config = dict(
    vocab_size=8192,
    init='uniform',
    beta1=0.95,
    lr_head=0.0156,
    schedule='wsd',
    train_tokens=674000000,
)
MLP neurons of a small language model. Each row is named by its layer, matrix (up: input weights) and neuron, and shows model dimensions 112-303. Each number is 128 + 32 x the weight over its row's rms, rounded and kept within 0 to 255. Numbers have three digits each.
After each neuron's rows, "fires on" lists the tokens most often at its 100 highest values on Wikipedia text that the model never trained on.

L9.up127:076120161105124167207125115217066106154130100128081109078121154092146082115128100144130117142152107154177127102100156079126156121104121134179150093098133113142166066107150122141078106067132138139124132144151135135078131093102130127139165100222069154145130166115137150160130105160100169071140129182079107114123163099090094155137099104169125107152119169178181157148096170117093108138115142092078144119087067094144127084165066132149131143201110155173099122114157160175105160138143115111039166108115194102197111166181099101153128099163127103141071142085130167134177105079121079116
fires on: ",", " (", " Jr", " was", " "

L8.up897:077161105113180102134117096184049127118144129093093122080079165096117120144140099146129157112178103118164122136132170108119172081121138103119094124111132104181112112092082132059137171057092106123118133174158084141162117133122220111113091102169140116141110150131061165143148104152176171121056136145116096115187102138100081079093129088091111154124184167135138165144189141118125119133107193160102151148086172119108162152167140147163129060150149150125123174146130126139076224109115129107130131120107142123157200177111148138156085084118133116043153090157153161076114125162162101166
fires on: " ", " =\n\n", " (", " a"

L7.up989:068174175120067139101108079115145135121166136134143130115160073186175173123126124130101165112188151112116150154163130093089132112138134107130184114124201147098189164153113116166071164077137126157120099169154146151108138151092121127114111110130193100128136083181081116128139137080127195096220099129167135110113116167103115093166105140151072141159121121089105112103141162100167086146159109155115142120109114152137107140121096091118098172132126170092104146143136073077118137139157087102086107148080129096114060076131142203157170104147116102072118102108067148153116120134148087168
fires on: "–", "/", "-"

L10.up302:129092118098081096078123093122135141131119103091078155126128177108147126030116161090093124149054193093098158158169069096109101144088098170129168072107124139140134170144104126094187131119109122087108158144136121111071123165112109139115095096164138175115091118165159149098203097124097217175111137168173146141198090150107141136173141110118080112110138073136106132150157162144115117164117147113131153146115107180124135143095196143124118115133084132083090124137091171109121099099182109118134180110157140117182077125253135143149145140099134138128162110044133175113167120134101104094
fires on: "I", " I", " to", " Star", "It"

L8.up712:144166144157095121141138142106099188155099150169128157138145144136115091143163107157106139128132168069100112152112095127084126083136130133138132134146094193140079180129112108122165137101116117184111129098183172101060094150084162110149172145123125097148105159112076153111125153167150144107066173107130130123108137141116149114170087136096116150160121046120126181105134110119114106149130134155128121089098121181103116131075178100148173075134079170188140065141111115162197124103121115120007077198121173150177152084131108156156090144098098139107157114097120097162126128122057098145
fires on: " p", " cur", " b", "ur", " ob", " P"

L10.up687:150122099157170119129095049091097139062119126140120148064097136098128143098122157177086117169136137129118182125100152092126083110107128078120150116099145085089139107110107173130129117094132170071083127166133134171125115074145208069156135064157127104144134102100119188120121129125108121131097148097120121188143188129114115146168126093088127110088191147160134134104119113192109152111175147102093126129202150203148143141139161076167127146104103106133115186135167157113039111169118154099111119058118102072150125120119127178148142090105100127127051160154149162082108079121142082121
fires on: " ", " (", ".", "193"

L7.up707:190118152125104104111100124137099114169102140132107138171150188121123122162184144189121141103144146109126077082143084157139121089186101137139129123169128190113102140122111178136115114120179130141143121174157117066133198111100150117069176155168165119136135163096114115129166143192177099052140149131157106168080195177100126110105069095129171103094089141138120132115065107203179093144133129145171089084058169079106102047113162140131107087187133163073157107109124126147165105123175107132171057147060146114134128160110062093118110078064124126124158147104102107123121103081143137165
fires on: " b", " B", " tr"

L7.up125:115101155113092122139124028167100087056166117120135113154158125122117136115157092163119168122112088167097158117088194117088155134145151069158125155121164157141170138157150081113089133122147100159111089168121123143185160146114174133086136111140125142141144125171068123139088093140077205094136150116078157129122125178189127134050103076167137121107181118107109137129174173174143139115138115174186105157164163134114160145087142105129110071106163137137130084134152156117095143151046147117146133108119132060157110134134156154164185088115120117138178173164014098095049133152166113103
fires on: " in", "-", " is", " as", " (", " including"

L5.up415:238153104062135135149118144063124095168155127155169165159121150119102137148182150152070184163181176172135064155189093157089092100114103072139131096126135123097126111081174127101137129114102094109171201149131118110077161105069115122152178177120164079118138131134156097147111132191192112154147121155202173151116112105130193155118127195068137129120064139113090052088079174163105134192126144152128094093116114118105152078126180127072118169210142143120153131125205103153139118201105119143116155143130119085133153192091122135153123168111163126118152112140145100122111134044113189075
fires on: "at", "or", "an", "al", " B", "b"

L10.up299:126126130102156075110141117136115096103118161109080033141103103146077109103142096072161144143112157189156108101180101104084096139097125113163200090116142151131109134119132147127187094130127158064124131153178144093147117182066130108138164144122105179116094127117126126173131129139130144118100125138167091113124134077130108093112134086097182098113117091170091214120177117161141131125130126129103117156120051207156166142136102145141156147130146136136113156084063178132143077156157093160142146144131134114162071195154091141133157115116178179098142114124152114195133095163153135090
fires on: " to", " who", " we", " I", "I", " have"

L7.up1027:163138136127130176128082111097170137113098114149064128134155112128146142116140129136128085083154195126096184190101143144091186101057113117135186058089104145101165090144132098152102137105178130143121176142139132094130158145158080113169130106053201116139051116069098128105115103107144109167129103124156075105156084095189128159152182132164134154105169123066129132174129134113181117165156142156122139138109121158152104139109119153151085175133100143127109133061098110141133125135143124137139150103139110069048049058146179149159125104170142066080047068145078168142123099110101104156
fires on: " |", "–"

L5.up1242:117113112127110114130171069132116140142158140162120088195154108186140151114089084124127169188122083070171075132150148142163145129120116133111127072183181161118102150098176049098066144110096105174117169176156121155139103078139115192121145112122079161113140085158087125154130175139119219178166116159166147066163107107124122177103139141126055100127165134076091158115150114071237126050110170100108115170132118156132090124117149155099173129114143144137162090133132122140106166188142073141182133155127067114103080125105129170121090118185128128116158095136118121149149129102139081139
fires on: "-", "/", "–", ".", "-f"

L8.up1163:124136118059126167133117156113094188114126128160091181116133146124086181128137147137064143144143144100123148159151116120141174106113081193161184144114183134125099187089171141154156083092175120169175174161128130111123147099069124113091119107163083060103094167078166135100139166127209124112153129186162077155109121079207114135130117189162140133157167190136098150133168152143151145120164127147183119110136108122123150148155152139159109174120146153120122086129180117183113120081155062214167082164090121086097147079130124123159145090111117134161126121074116146147162097088138094137
fires on: " B"